python train.py --n_kv_head=1 --vocab_size=50257 --norm_place="pre" --positions="rope" --bias="none" --init_std_up=0.0214 --init_std_down=0.00228 --lr_head=0.00657 --batch_tokens=[65536, 131072, 262144]
MLP neurons of a small language model. Each row is named by its layer, matrix (gate and up: input weights; down: output weights) and neuron, and shows model dimensions 128-319. Each number is 128 + 32 x the weight over its row's rms, rounded and kept within 0 to 255. Numbers have three digits each. A neuron's up and down rows have the sign that makes its largest values positive.
After each neuron's rows, "fires after" lists the tokens most often just before its 100 highest values on Wikipedia text that the model never trained on.

L2.gate465:112152109094155106144141115126105146104042150174156112098105121092118145090139130140095205078127129067099179132145139216146144128153112118056122090091111129168129090187113123077127138151129192149114068123142139170135120148166102093094077160153180118143107100181137124124158121137139119127098128118102124117095140154095123150109107150100101183149087102167130189076133083146173118147143151125107180145170137114127062154155216105113082120163126138130116095036072090138157112117072116107099134149143134123093163133154134158136087128238127146083088090051130160158151116085181099062
L2.up465:149072202132135097127133122100152077111114134139142127146134138131109126119109072169119093118114147152119152117129196119113089169113148146151158078169118134120117124143127087146161146176158176169077157105162110080156156117124107202137091127122079061193144200147155116090204200135152166061147113158111080097140121165172147085174116120125108108052160147124092127093136117119145165065116118157080127016133173110096216121082043074108132118161096160057125151149125117117140121131190154119099113099130131074135065114120174176144117126139119139094088079133147191142179130113101115114
L2.down465:128063141142134150162108168056130110118086125093148114144169100166128137131112122117139143130081174166155104168193099164079150133197118158119048094067132121127128127186127199115080107120167140139102099148110127078093122134174166157117132172137150118136121186092121107121164181157086103135157195118150069167147110181138139075150173157166121153165153168165161143106140149116128212075172150185051136118109164074073067059129153114139120127148116142087129099130111197099186157153189177082082141124093090133121074135117098156064146173119091088110110119167135139105139117119107157128
fires after: "–", "-", " ", " to", ".", "197"

L2.gate1422:062087072079134076151144152164131154172135105150113098106016158169130038150137107171174118115157126197102135177125106105143166109196064129191203140140108133105021101169136108135119124092117128145084139126195153148156127127146140154110162122149137070173075121090120153166155130096102158101054133100111124100065139109081101067157142162134138119109174151086111155088155120154097141100076108145143095144124174136170132154089115162109200190127118125043124117110136162185127106077127142134202117109053120145081103164133183147152172113132165141102187153104185160144112119139150084144
L2.up1422:114129117156107163116152101120131147104106104142117076037058149150184154112101128147136048116187146156122140112097153119067172133140135136120125071153137144094136182146232112169151153128082130084115110131084131114113132172138198152135152078113147088122121152136134184096149175154175180081097052163072109120143153081103115094095128105157160118132157113127131125117127135093163142145080119095123087145108145133155121156071154106205192129096135100174158152079088148145126161108124148133154131134050145108137093125132087108090144166123193096135124129122124132166134128092198144151
L2.down1422:115182096099109126128139119130149105054101115141139189115143095128095113094145118137132171160110126068142164149080086126150158056118097128061116097167149189138126169137105086143075129140103152084116118162078175130138077100123024129121176139125099132075059133095088101119147091127167106150169108132129082149084134129190128158169115112139100153086090104119106082121083116109085119128100130100118100165128139130097089135147106134133065155145132135135146173111134093127097140205146170042100122106137141098141128091169105067097023123082057107060164122152091091128187128122033148144
fires after: " the", " The", " most", "The"

L2.gate1702:119144121112086156114203133139138132145159084108134117154115152159126142156164133068134160107088164162152116149145151130188086136107141116176148147103141043163153140118139152099150077102141139138171097152060176138154127156114105155135072128121074102168127126179129152147123087116145102120096104102133175104135179075160192163120085158128095152129103175115113207118159169130226142142115109219125138146188137123113141192068133166125163128112139103127045151078106108131129119123139113162165130139153147176158186091146112086096133072150130149126092132160093130112124118111129127116
L2.up1702:145147129083134119101134178134132145138166107153106099111055090146146155104172114114169168114156111112110080140148159140154139127112109087166067148137130071128126150126087127117183121112128141106153116083097112100125139122134124115135131084111119150118140150137125117091151106203146136137118102128164208112154123086098153114094171136138150080133072176167130205141090146096102142057091172234118100151081115072068127140109077166104139130182133131097076143137139105170123095140164167141158121126138199129150133104190123141085156148149149207119150134113102109116140087112114115126
L2.down1702:132094150105155113151111142124097120105127116061124165113126098149128087145198131137137171128126109197149176109073176157105172097140198121136145137121148082120097141175165152092101163147111118050169162119111144165105162153198099149131123090156122132061109137192170118124152181089168160103157128095104121073129136083138150198175133125157099103084142077125114170104073093148139068158112176040097119087102137094127092175099105128133117145136113132163144116094126139124122176151178123143160115150101164161131146165179093129135124130139172090144098163186142108122113098182099146153
fires after: " New", "–", "–C", " North", " Long"

L2.gate929:138161094181107086142129170099170121198135100133165199181045115116166129126129091107165074072213079148107131168056125150134165147119130181162081168121141134103110126128155146130191074126092106104146102108153097088139152173153125088085158138121122092127078169132138160136103116149125140095121206186137195143110128104126218099151150078115097150138116116172166122071104195114161190126112116179126147134088148163138117122143118142167100121105165151096134159143176085137163161145098124130142141150169121151078154160087132155134169139131203154125095122125096134138060148059127117149
L2.up929:123099103177092143126152167106119095145157084165140186174098125118174158116173089139154135113110144166136140107103135152075137155087136127121073125137116168172150137152155169185148106112158136143177129078134098126118106180160123125093177088115146091179114122095113115104064111151075164105149128144145126134088044140108173106157255162078109130192152129103174121109204119161115094097143130136130107151149133124083092084082139124125129081121130175162118095120143097135117075074062148162141101178152055153106131150148122144215143165127178129156086144140115109181107176117095114152
L2.down929:139114177153142089123209135162152142134161106155166084131160148121181090177167212131159095144121158121128138139189109152101134124097101043147100134126097155105091132092096179085135140109185172209141105107185149101171124080108127180155123163137137106148126147122166103104188054153092139114170097145064111160124164111075134185131102143133134094097107144159202090113110078174099129105116086151103106098142120165166160105130118113143121121075096099135135159139101153096148154161152124183133202160170122170185059075095085155090169098097129144165167114143103191125140134155086210163
fires after: " the", " The", "The"

L8.gate1832:148147133107100113082134081133099085175130151062117150139120126148160158125184178123130133083061060083085181165099130122163074136167080128110185107143110142144127071093130094128156133094136106125092105127090199188141147139116131104089094109180108098122104095146141184138101096114116161143085151125063115174130099135109154106142114129103107181105148110160135160187112103131166162100086161157135097186122149087114195112098115158179100098124138148098100130096094131104101101134070086125147161072118105145095102119084094088076134122152112126058180103082188165137099174107130157126
L8.up1832:064089131115121089080093128169224130087120057134140098191110180109150136131103113110142120035169198126115139172156148154110121159102128095181126145120122172123144163138103105172163155163126131127185101102138155104177108114149107056097142154141116152143099101122183052114179137167170064130125125064134144099142126108155139103071083116109136097091091119154166112097095107080151054133143161134168094127161120114104054166081128130077099141140129126110138114170143098109157097152152220158142141127075110155144091165178129133149140215104150116168072109171112163172152099115099092140
L8.down1832:138120166123107155249091082174167104151124092151155104110123136100076163141081079103119119115139178127139118124129148109062132145158127121109140121124164076119135166121180133179126119165129156255120111115134113143126110152143099133149080125146137167130124125116147096128116132147110158129132094064162183096153137114100149161158119085080143113150109165084133088162150149099168177130187139120039099107113119117176140119140141132152180104145138157102121136051247109096085135115139140146105147111171131101089191115112179109133105117105186127156141135140135145111113126137096102108
fires after: ",", "–", " |"

L2.gate1964:146142119145172151110157130106142163120123157151108128123108158078125094087122126104113115123197138146154117128139177171086078147094099151072115129122127152164076096114148204208141152079082125143103095090129076073146159158113123182092092125114159119144157129120174119098123157139128167176151069163126097113141060127149123100103139124114133112071161111159170098098153105177196189120172153135117197155139108137114170167089081097102174181142076106150160167092086169171071089103204023126032169154139146117141110121101124088147153142099177170157181092113175084103175139167168113108
L2.up1964:087161100117110092132093120165126148144121113130140127148116134180139096103112108113186092142092163138184098159133099155125128141087143174120209171149174141131238128136132105114132146112112155232101096134131128121139166164120106103077120161118107124078075120103116152124139111148163097111090155156137172106157125169179093116064149104185168114139091101182107091177079119136123094187120142086126064112152148106135105131167156119110092250089182113112082133121128178083080160088133130138105070082114122127107058130106101127061123162141098071193126096147169209146097095122087112163
L2.down1964:130086093144180132133173085131105128076064176132170158033136086117102160108152151152159155117139121090123157125097184110131097069116170106089061185120167204120109132105123149142155067058134125235105140085107076117170111099094090116084071114115140081146138125118119136082127199140125188147137135152120074181126103193091170089091153127092137132124155183115109112130124109126135127164142159122145158091107070147111190091153162105143108113099088089120144156082114164142127111081117137179116112085109155155191115119082097179161133110120130124124165104105068174120102193146180123122
fires after: " was", " is", " were", " be", " been", " are"

L2.gate870:119074093136124113147121172134138093167140072124144161118099197112107131144150070176132113134170155172098141134148129188109083144100093124190094143094091130117129188191111128153103130076155076118201169166113077116168106164141133154109101120122113099151149145065081158097138110102124161165135184122117163113147119172101136092086109128161114074100206116155168167097122179136107139115143132136096133198095190130135141146131114115101125126122120134141119074165222070102068143108035129099142135080151138157126173150099173130171182159135156119186147164090201136126153073081069150180
L2.up870:133120128163137115137120143069094124157168086169174124128144145070157098147121095108166114134189162163159108161116135176082149150095116089136080133156104062091142183190132116076115096090127110110141164196110136076140130089174145137111121089136176142173072144108129162072116111085164180169099151119155155101132066112094122156128109116156121176155165135121105177115145222161149126113127136107131116220196173128080134107137150153116170116091121107135089086121120117156101118123127125192113126089147157100130140109184145097103136194070133128165177140147130128094142083119142145130
L2.down870:116114109184154160129121152127068120080091170093155158155202085159117062164092113149108123079124133167133153140162134104082115066113108104088084051148160135128105146116093162100122173129198158151134122150154191174132129178119120111133147129107116132130137081157164070122128106108153130109145109168143148190139145138142134144149137166124072088090097151147141075135086129102187197159144063137162127146143194181144122085151144162128162153139060202137161139122082124120165138125109125155141107150113087156116130051135083115083121097113091101171159150132143120112170084160098177113
fires after: " the", ".", "The", " The", " and"

L8.gate1063:133125150146109214124115107127137102172123133179166080112139120116127108087155173146130116111161162113147111111182139120203095201102178129132117137142115106114077170162119113140151151125168100147139178086144162127126087107121148146117127115124105146097103143140141068144119111058144127118120178172179067130174061115124172126130123156117119065133169056102131111123077160137130107144140116143182090124125169080120116131136166091177127079135099215146126125158134107135159159067027164142113140147150076109117111133119135125109096113073123167117129103211166133115153135157077173087
L8.up1063:151171142134119140112210152138129111201140094103073128162158138130140112085085116166133091157174146107155116119111104082147160145066156118094131158188101118134132125158135144123071105132158074103170082070060133109117113125172208115150137153127109080186128137107095198115153151149096144115149109095136109092120103136120116171105161168143123114136198078145136025065120102170164120124151124167145128141147112133082171141128149136140099148094071152176097208106138133162222061132102135122123074146106171165095117136040113101182176114126120100130085104157101132158141084150109113134
L8.down1063:120160143117108091089127116160143130153131102064130125117057125169107156163086146141067158177101090149159123147123018131177135111130084121137146121160098163162152145157131106095171095104149152145079156037111125140148110134120147159119220176088091104152137132078102146132139139146163146161119105102236120109094132196115126180119102109163112191105128106114203099135156087214066118158148147085129148130124155128162141155095121094133117150151137114131128194097096117123128086144066154083130119122158126089078127195182114174152120147100104142123138181140143088179144158142108132092
fires after: "|", "-", " |"

L8.gate883:117118136109115058145081112165128085129099092119072130124146151121092100115181168130099075167148092170092135112167138109120088127152154135094200074111122072076181153059093134146130086108203141141173136102148136151121139101142112112126169097098099150117105106132110088120092127109118121073086102129136138190148150099194139074106132129120091175145112149169097132096082069087165122122156143189156160145104094143085145157175139143180124091124102111144153111160123085114086125119131127065202149157107157152104151144094124110114143124148137131108121180117135118124106115085097072109
L8.up883:117139174141122148168161101160128122127168160127062112126084069132110115145114171122150118109147148123102119079138157088106087134149127150153135136170121078171089185115157124105132168144125124148172141111099136140058084154104142095148136076107161155117150103143136051156101188161119060111171054133133141036176117066152123147124109123088114057121137152144128059111067162132147163127151114105138102201150109132133034116150104146087111130190111125176153135169141065143156127145109108050130132168156104100068195040070155152197104117104116076128126072133113095177128130094099151120
L8.down883:120140062097110108091160097206122128131140080075122113165117129147062154131088119122120122121082061140101099119134138124096092142123129092109203116103122124154146144141106181142104165119152130185066153124160100112105042048115120150124135118134052098102166154125103131133127119201121143216150085151114164067160104098161113146112101107122092117127161172081120110067105153109169101098181114092121119116091200136128106167092137158074131163116092135112138135089178161221118160119131062137095055115168093087175149121164124075108140164113126128137064119169135119160151205116114053135
fires after: " ", " |", " on", " –", " was"

L2.gate1158:088118089113103130119130159142133187143133160142119209090135124111137143156154170115077216165095092108117077163116116166136149138079100109189107138169125153093159109150088084176112079109100142159108127148156101153112118084137116193128144143149179085176109100110179109089144128120125087089129138059140106110146131134121064103144118172123079123123163127081145098128137114116146117148110152104189155148082086132198109109100089128126134113126117070119094139133092126127138139107096113134132088159116097118129165084095143148142149069124106114163118122084154064129142115108119130112
L2.up1158:128102125129079148124136153112085135096144104090136094153120126141117089159106102162111093147112174170031116147120143098111099129102151184109137153119147129173108061180050173112130140115093105108112114134136144078073109141136164088111098112177103151117124129134120098094138114152120095139102167139173134045092094118122118144115197114171147124152115111124108098174133150113120104216135113138165118136145161154151109134137113136155137130110089176093150113149149143119200082114173138099140108084124101122130119080168154186193147030070090189177129150142080175076109085157135106173
L2.down1158:127068160155116125103122098057179119103098105162176147123170149149144069120177124112071101135149121169110188179100130073125134113097090178130136098150116075139150083148141123103161208103147155145183149048206129128135147121126151216124174142131095095134130106123158126142069140169202154109103128147134158176093094123134143106123163026076086199177073109101129083112089085148138133128115098170197156138149145096131123140054139128081110055143144088077178096137148149165099142108108115077151097087121149124104157106162107140083136143137135109170139157153144107079106157169104139130
fires after: " the", " The"

L2.gate400:133123152134141190133101130112115117079174152141157113138136143205162107135079104082097141135126148169148134102149127122159113137182103101106178207116127092103065109117122122102136105140185131059108151146121077178152123146157144174135143123151160180101051103163129094125127110156158150118081121137140138131104156110152141101139067195133116147188118127095113150049127136106141123167119122103132174107117143184129112102135091150101141072139162117203060124124061150062103128121072104116092082107173060132126167135129115089067162129128144131093128116114079125167081084141163130154
L2.up400:140066122159114088156088124161106129136145096131104073104076209167135115140142078089141076153146157156152061119128127084137064139136083063145108112109083119124145188167103119170191159129172137039129123069147102130164165118144153142106179099151147171086098148158165122138141098175155143084142118120101121082106118148097110119115033150152162153146159129075153107086135149111201087146120131101165153118079144141170182192079153148121112076103100134111152147190122092095118142121097183159133074115141099128099110138132128122120174185130117119175074140079141095150133111135084120103
L2.down400:111128148114150136079124084090151119137157178141101079144117152106124058160076168148088108113092170113103131084054081137095101050144150055111155128151070145122095141110139153107205062115158156167176166134186099145119150145120113138142193128119148144102080162101146108135136063132064161127068154142118141157120086056110115117158131138130150109159148122096177076116119082143193149122157161061081130110100114119108186130129136184133186182144148145116123086182179087057158136103100161143133129151097090136061101094112169131086105144130103115151097158135130170100090112138121199126
fires after: "\n", " |\n\n", ".\n\n", " ==\n\n", "\n\n", ","

L2.gate1586:096077138151117104135186122065074109132103124193134148125126118122144123150168136121145157138167105148133101177121118073114134114082127153131130122151134150138174152039122080129096141122158089084141097113129203150174176135136212137046163129123128104112086133106103157086105104120107146157098132123103149191121143130184142104090129095158158155147117116118102085111085122121154130105128112142113203137128104113084156128127087182116118142120133127144125114091143139181083111131135137152143178147065158174142121145125115112127129152060139069111096104072166091142123148141117111085
L2.up1586:145143155138154118119148080093101103171133114126091119102155164125127074149132121123150124119172149129178072154133101119085114074156026169131125155137100157155160149100094150194175118160172103117157070150118094120154161095140197042074101133131214127097105153120099132136090110189096137121159113152116084174160168160124106138103119112162161116135147145102113077083070108143109129127121167139131188118148127142150163144107089180115141140076122140120105145166162164159120129154186167115118138152092101092150114103129105153151117176091162094104121135067113091114124120124096097135
L2.down1586:080141067100141178178188117134109160142159086140136111127098103118134125066085162165109109112128141126102154123138090146105103066141100064200144119094174083164177198156094171109148142079135135153167153101095132152116073144163118082199137147157154144156158140134170133131164134168186171153145042115113116132153000145108106142141147097179133109116170123039132115107094071166137175110137149132048101154138116118159127138153132192162093126071146119092102156074181137162138058154168140138103103086049111065090108214173150165092189182148137150103144136070139178085110167086105119147
fires after: " was", " its", "==", " were", " took", " be"

L8.gate1618:163202112079168139122124137118078096128117118167143155090101180161157141100114080131088133113126107120133120087187134143171119108128096053163123200221128129107153114118162149094089164112098120142174089129099091150119131138154111121147132111160071109108115198205095153115123135162095098217169111152114159156098103114112130143149160159101106202132123113150094148129143109147154122114132164125118119096169122131149155113155112098103164145149135123161109169173075082142190157110136186168156073162132150158029126105119158136103148142116128124111072142147184135105175088103072127174
L8.up1618:113156139110151196170172139132103114208152139134065112118086146108123152142126127096152126111138082102138051118154113122118127159123121103154145130183168124139148154109098129115125162129062080102173097099158166158155112111133125064123131111098151182081105129127121130137120212139119113129090127177134121096135124051179115127116137113143102120128109141094111154179149145148146129065169161115049134159152143128097180175161192140145176159060147087170150156151091143160199143124143173151118087119139132094138118072117145115193162139110082161121139118195157103125166109152082109155
L8.down1618:142135104104132180171081112132131042124103134096095180152071113137153137158115184109154086167154152081103120154106133158118108140156078123151074171095092172158154205106131113088181154064137114070151123085119134098124156085136194128139148151159118151110137176154200164136112128115181127090127095175135176181109144127065139089111123133175085156093137118198165189171142155120134139144125181080124122116091100147125150084153170138142168108127089073116105129108136155165085189090163138189128102132100085144118120123115090116138136112084111092139121148137076129147097043109139107153
fires after: " ", "ese", " cu", "25"

L2.gate2003:130137141127125156096177126092128134116154099157144154121115142174164160097071129090131115152132114119175110108128114135123136145150067068076149114119113128078076136119081126113112109091126057130089104119111115080148120174059132091091084121088167092099133121107103076114149084129104135115189139106110150160143144076147179106078152104174140142134100114132134106168164134151124170108164137141151122120152095099139150157121133136093136160109092164088091145126114110113082111142143118122156113120168132132158143117129120154173097104116064144113171132118151079085111106125119105110
L2.up2003:139113111145116097097123076094093131110154154142104108118179102159137138099066127079119088056155123137070137173158086098119095138145132135087141109184127198147102106069104159174085075125089094151104065109121102039136172091112124133090094109117153117077156189116085091149076132065146168166126147107149148165137137126149105126109042123126132119170085135185159133123138113124130184141129143091165148124209162172142167091153142189083113139102108139111062121058153144125088167163157212142148134129134088154151153104128113155107123104112101151076154123106099109126100168186109105173
L2.down2003:153055153162175101133137169094127128129139116077128149147097130080069113137145160154126084117150193099121128158090130068143109130158107112103056149129102144151091196151106088085157123077133167224146141164113125109078133111152112168121117124126172138161055157082233120143123131105107116107083078146149124123129117196167087124149147109070123166121155196193086117103190087126104126097097185077157126154158147155185095139108073138148108162099102150118099163063164149143099084094130131151079123111101192134129106098072129139099147175175096174167149116165124085098133136103156112130
fires after: " was", " were", " as", " is", " been"

L2.gate2253:161132151141137113170068182130154137074131127165124167142139125064118119149088129180093115100091149131166159124135135140158157176181107027136105112107123065132127067082156159167186214076070131123168097120127088134128217151106154119095125193124122113182151133115139139120108154108154031158105125089086152103125145117165168102133178077131122124102105135148144165140118041122128114155146172139084130159134139118150166089130116124112109106127065156110129142108163148087089157089115175049142112131174145082116166149089146141105141140123095092129135141158154128068163097114141087130
L2.up2253:138085100107125118116123117173110126134044105102133153108105111148181134122112148060150103169143099098157111099192171127134110193122104118131133122109208104074159151125132141165175204108094137150226140108137103154113181137140155087164086122131055138135175117129151148165103173084102094149082205124108226129144132230162127166123198122111075114130101127100143085096186119188117107105121129115093089190135160140118148149147115116145105154091148151099190121118095086173138100115134139135132131091139145102085138132115131128190130106203094075116121151141173151156110108132127108186
L2.down2253:074125057165121108150180139123133111122109112176137170181149074166076145110095174138107150073149133158115185161119130090140214130163017142085125103122120101147153109096150070159143113114159126184155090130122172089120123149130164109134195120164110179136134134183133134130076121153127140129146154141119046145217096171081129170148144147111097134144141110215128122067073162182135139100141114124169126080152120136123162112126131083114149198099170120083146159127076148180148122180111147081096109154129130134147100104091069152102125093120152107171095146113158163095055103101125098107
fires after: " to", " I", " not", " that"

L2.gate1265:146106123063143126131138171162132109160152145115153115126114109157207107138105121145116161131129126115121154117053139109122089164134089108108130125136102170152143152165170108160163096146123154157208172128090077173085105070110101150083098158197102175103113103174134088171094059115120127163084120100090106083138071124047128155116125144148178128145062102053098144117075107166079165090090136117082054153140089163181206090063150167165099159103080116165134138117126158116081147086130080105180124177094094160123170085143130130094183097165079126101109123139075098128104048115140093151
L2.up1265:135093152096144127114105119110119113159169147157058101157166092187115144115148118210093105131102090103090058131082098101134114136136170159156150134143144129084133162144105092163109144129089137128159142135038090122114073165153109121145139168118094163138173150190098127169122124087161145069092159128179104153137106138135093068115120114107215109160073142101125092160169112128117162127127087166188124112150192187071105111158112113107153149086083144150122167117164116115109122072207163122108148118120133160106182113125107127179101040112160135111122212116149126107083107149128142149
L2.down1265:153146154147055073152111131155120116047140075102114165080174121225123151037131091115131071169131161149152152155053124149107166110199134108100148127116114196106133127099143149183160102152095141108185159131071099143151137138133177147073148119167092111085051115152160115102142079155092104107122130133098069078140132117105151108153096084105099141128113115145131218100183097132134063088093108115104115134080116146163118101123171144131089109105140104146135129096110212115110133090101136109166081135130054076104108051148128140135108124125109099130073161170132129147113097174104180136
fires after: " the", " The", "==", "The"

L2.gate412:117098104158123141132117100135121131124137179179137119129149064120184115108131053148147118157134139118161126142129061153098137192137197156154082160131147113108176180136161162172093116160077101155126122091132067123104135137099151091097128100119126129117142185143114096092136128117096168088118091114151101124079156090130056115089161145131070162105106114182121116110176183114136093078131143142142153142095128120128099105110092206110159185139217128142131110191172085116117158097059129166169051157140085165111145157099147152131100144133129232138132109092185124189175094120203101155
L2.up412:094159161173089089162171128130020101151122151105146119152141118135129127102112162129090127169148092122093091133139180119103109138102154087123100167124133090178140081086182168142213177135154133098149159190136181126071119110164162146100101157160166081115148089168167172110156128114131127114079081123111134103120064083150143133100106147067067151176128060077080141136108102135082152105086121138071170142113155140134130183074144100149108165155014144092114113134125171129135135123120173124145138118103143137108105160142159128160066194104113120182130157097101160155197131100113186125
L2.down412:135153150174123092131076107112093078079107127143099117155181131114099123081078125161116174119107152082084131125162180156117131153088102092131146126152171136139142135091148157189125125132150088083106074165135174153173086129087092141117094083091081061134153077212124093116085146108142132125093115117159101122129119153212178123113147182172132158099140075099100087150134078116137106104119124095158132104142142177154144057119077104103094191114152192099160136152183110132110143168128112113115152119102131136098087125140136132109132161121154168132158108133128075186121109160101170165
fires after: " the", " The", "The"

L2.gate1873:100114089119105086067086099059206129069092135131203164159078129161113126111134104146153101126134117189160115192132101184185123155107115162099170136114199164074215136168151088119072097122123073118085170034072094141133141178116123112107121116166160110138106147106164154120119158068158136086034148165103156075130099111127139105150141140117116108116107157123128120166085136108092187084154154076089109116147136062129161099103135105135125150140210079164114052085150114087126140080124117168130115202109051159154058133108126125155091123125097106158121112161120117098146125107139175117
L2.up1873:119050145094085102152108166127094096114091108166107114148142135164105123095151138143150063094155092118125118084121097116134144128095152124117135163161051094118150102169122130150099113090137093148089204142102111141110137109124199150137192095124108083151114154124084191131118169120128122098086141118093207102125150183102064085103095162097114117177149159129137107083196133129100153124108194139151145154139184163135103107155106123131157150118099174132150125139118131169135157129169122153098085118089105111130103126172118114139094106177117085088092146142154095163132175142103186149
L2.down1873:135155085133052123111232177164074166104097124119150132123162177176099160094103107178102148140111147135205149115095146132134131112105144118107186144183143086086114104109119076112105120101026139104107118111105130152142059154143127158114128100123126135087075138168121112148155146107096141105134163104104139143087062116145181138158108127142158123161164111099137152151157104152144132088086116128109087084165135135073133145071122123100165172147161207088147154098155104158097150107124124171168084117090178046128134115165120133092075183105131142117149150196140070178157067104146110145
fires after: " the", " The"

L2.gate1449:177194137084119160164134111170080120091151153138144191117151165121138102092145148136133141115156182111189115061128167169148172137193075062121149133124165070087113097151127061176131173032131085126126139182140106147117106167124088081106126119153143109110147150068146160112128113161111094143159074127121093064065137135179141125125111156129100147166144204104164158176137125164150150109142130140065129154133103135113194143101092122042087161077144126108107121168122094130045061171139169125135080132107089060110123155095122143096125102142112101103154137137117050158134175061049153145
L2.up1449:164142113094081105103165100127121090115195205176146159174161122117126098148125123072128152106173189140115171099077147097143125093091133160119148083126130147065142125104148170199180139075122151171128165152115140144128128159094105181107184093177179133138095120124152124143167072143117102150119128136135146173077166085103149037119102103108134173170133116145123141093126113106120097076175126093176112142119126080085111160131138120074149181114237208136139102105086128118088141145168149166126106149111127135056131131163055125115121136057131123056083125130123110116094166172073158092
L2.down1449:201162115154120128124108096108154155095126158150104134140168125108158115154150136133158109136132125101128096092136117124128128129147132145142120101110116117141180124076146178141151154137136127173111123133084136188163148149154135087169117166165184175130133139090131097130110095118134117153186163109158091124095076173111132141114073115125115095126152129128132121140141068126026082099173132077099116145209164122092114165191088132205108155065136085144171136137124144087095111105180088085144120087166084083077109140111143138061141143087095124136141097154122107078066152163081122132
fires after: " was", " were", " are", " S"

L2.gate636:152124140122094116103067066153148099131159101173121167126144080127149142106113124116083157100083092097126144189144171161128095210135169086089110146094163148135142118059131162146172165140112120096093132129088123079213140187104103156126107109174139113133171126169106122100110138103125139059165123148114117057103106153134125198072122169168100174121161107136132137148107127123175084111055146132125148150146096083104150095137074117123143114099166165111168143060152123130151197089114126107174165059136122106077131113092116063143171118178125109065046172066161107120085174101160128137
L2.up636:101129150079098120091156132141138136147178098097105093137142104146152113118114093153117096086169171097139130110136173152098158162137110175126186098132135127108134080124140132112151094095152134154056129102076092110149150186140142119175098056135156089193154115183103134072181069171091124094164113155108141104095079146099149154163112119110069137109160125118177104171140164132148089122115146069117195153080108088161126116149108144162113089145162163106111069164155173106163214075086174114119116049107133079080131155120147143143174137148150096095019145137144076136147121104126075158
L2.down636:103123110106143176182120135134091146205167090149099178109156099097196142137123126180182117115107128118138106145123145126121127160132122124182114151116115165126120145063139135176117171163166148111166178149183099133086141101089125101123069155124169140159114097147097177116096061219152114134109097145145172166123113126184103114108087129102037141107101149124161067090110092176092091089107102130094129102080163171096164159099147105148142102094156155134086056197119140110097179126051117137097151095112135142084168067099151133086094108176104111122115150068156134107093125179128053158
fires after: "–", " |\n", "-", " match"

L2.gate2044:164140123122178103196050072170133175175115181148164171134109156136124139132093093121115137144188187134159121151089156104081108150122166156119149207195089128104135146090134114206158167190081116127159200140114117086112102138147110175141167104198105120103084159151137100101125083128102150109160164143181149188133056163100109120121086120078131142160184076138174102104135154099138165099132028205082114122143154064102114122133110155116139148130177066067114147139132111157096091153107151140165135084152085124100184048135161102125095110158083149132151108127074133166163206131133058114
L2.up2044:121088109160160075134155122091138120162101174106103197084167119132188112140130181147103099062143105168153091172115166138074097159168125192152157225176083146168145113067211123178128157128166127134095141142079135123096085183139044146166136060156171123144203202115078152080151122134128133135085144106127125146136085144105110127135118094095215146089120087106137155161198146135120187141090148139195143166080165119078101126106163112135121086137129123155114115149156179131052085161130175125089150085109099144094111123135109094163142134154138124116079134128166134102113085157119133125
L2.down2044:130147058101181132176086160191118183170117126145159200119124176170113145120137114139134137145127152103117123175102124145116143109166122165110107134141106105138142130095098124166154177099153122065142136053128068113162125101163101074176065121113177164098125110074145162157114153176109127100128129097118151190164153152144182114119116040105104073128142149131108124092125113122146177160149142167114094196127140136098149145107105161096142109113130139159111110113097183136117046118152134181089144114108105127138114093125173140090108124140135115144130110165149093121123131148098157144
fires after: " the", " his", " was", " The", " its"

L8.gate890:167106169100122103108117146151163116161147110137138110112092054125125067136113069115118155095112110120116134108136145143070091064093139171096070123152153068100137103137144135117134164134135153084147128142121102137104117112132131115103167086180093104097058153186087112121132115130142170119081185192099127111127106104112191197103134138163133148168113097184148084123130125115169111081084161139136091128150098153096089128146110087177125086132166160158109156138090130143159136132133142140141106144044073140106075123079119137127095124125159152159084116160112099132114139108111113139
L8.up890:174144171086147132122112165228117112166158066154084146132114079136107077153101089121105161105127096125113095128153143164095086093095156122101053129164136079149148086153166126106129132176180125122152125134121108114134056121113108145157159093180061135123102105187101169151129088165150173140130184185084124117143096141148203181103129137152094147127130103150154098114084110102099098126079113133142107144180099180092098139113104127179097093144090160121149162117079133144182132079126172121173075119070094176119088110035138125120117105138141173112118149185113126129119121101074100131
L8.down890:095095170081143141200085053106141128132126068070093090136103149132198088122138133115137113174096178127106134093138057180092182141167157134124180133173143145095150163129108136122128062142142090044134100151139096151113146050096110089167174126093149102108156132110138117127154163137094071098111055127060147137148146126075142062158134177159147178088159071079144134150070097117078101117145118158123149176081187127116187074157137147155120118138150099128111088133110054154096219035092112080142149126113143126162160162081113124135178169125139145170135128161144167122167117111145123121
fires after: " ", " (", "-"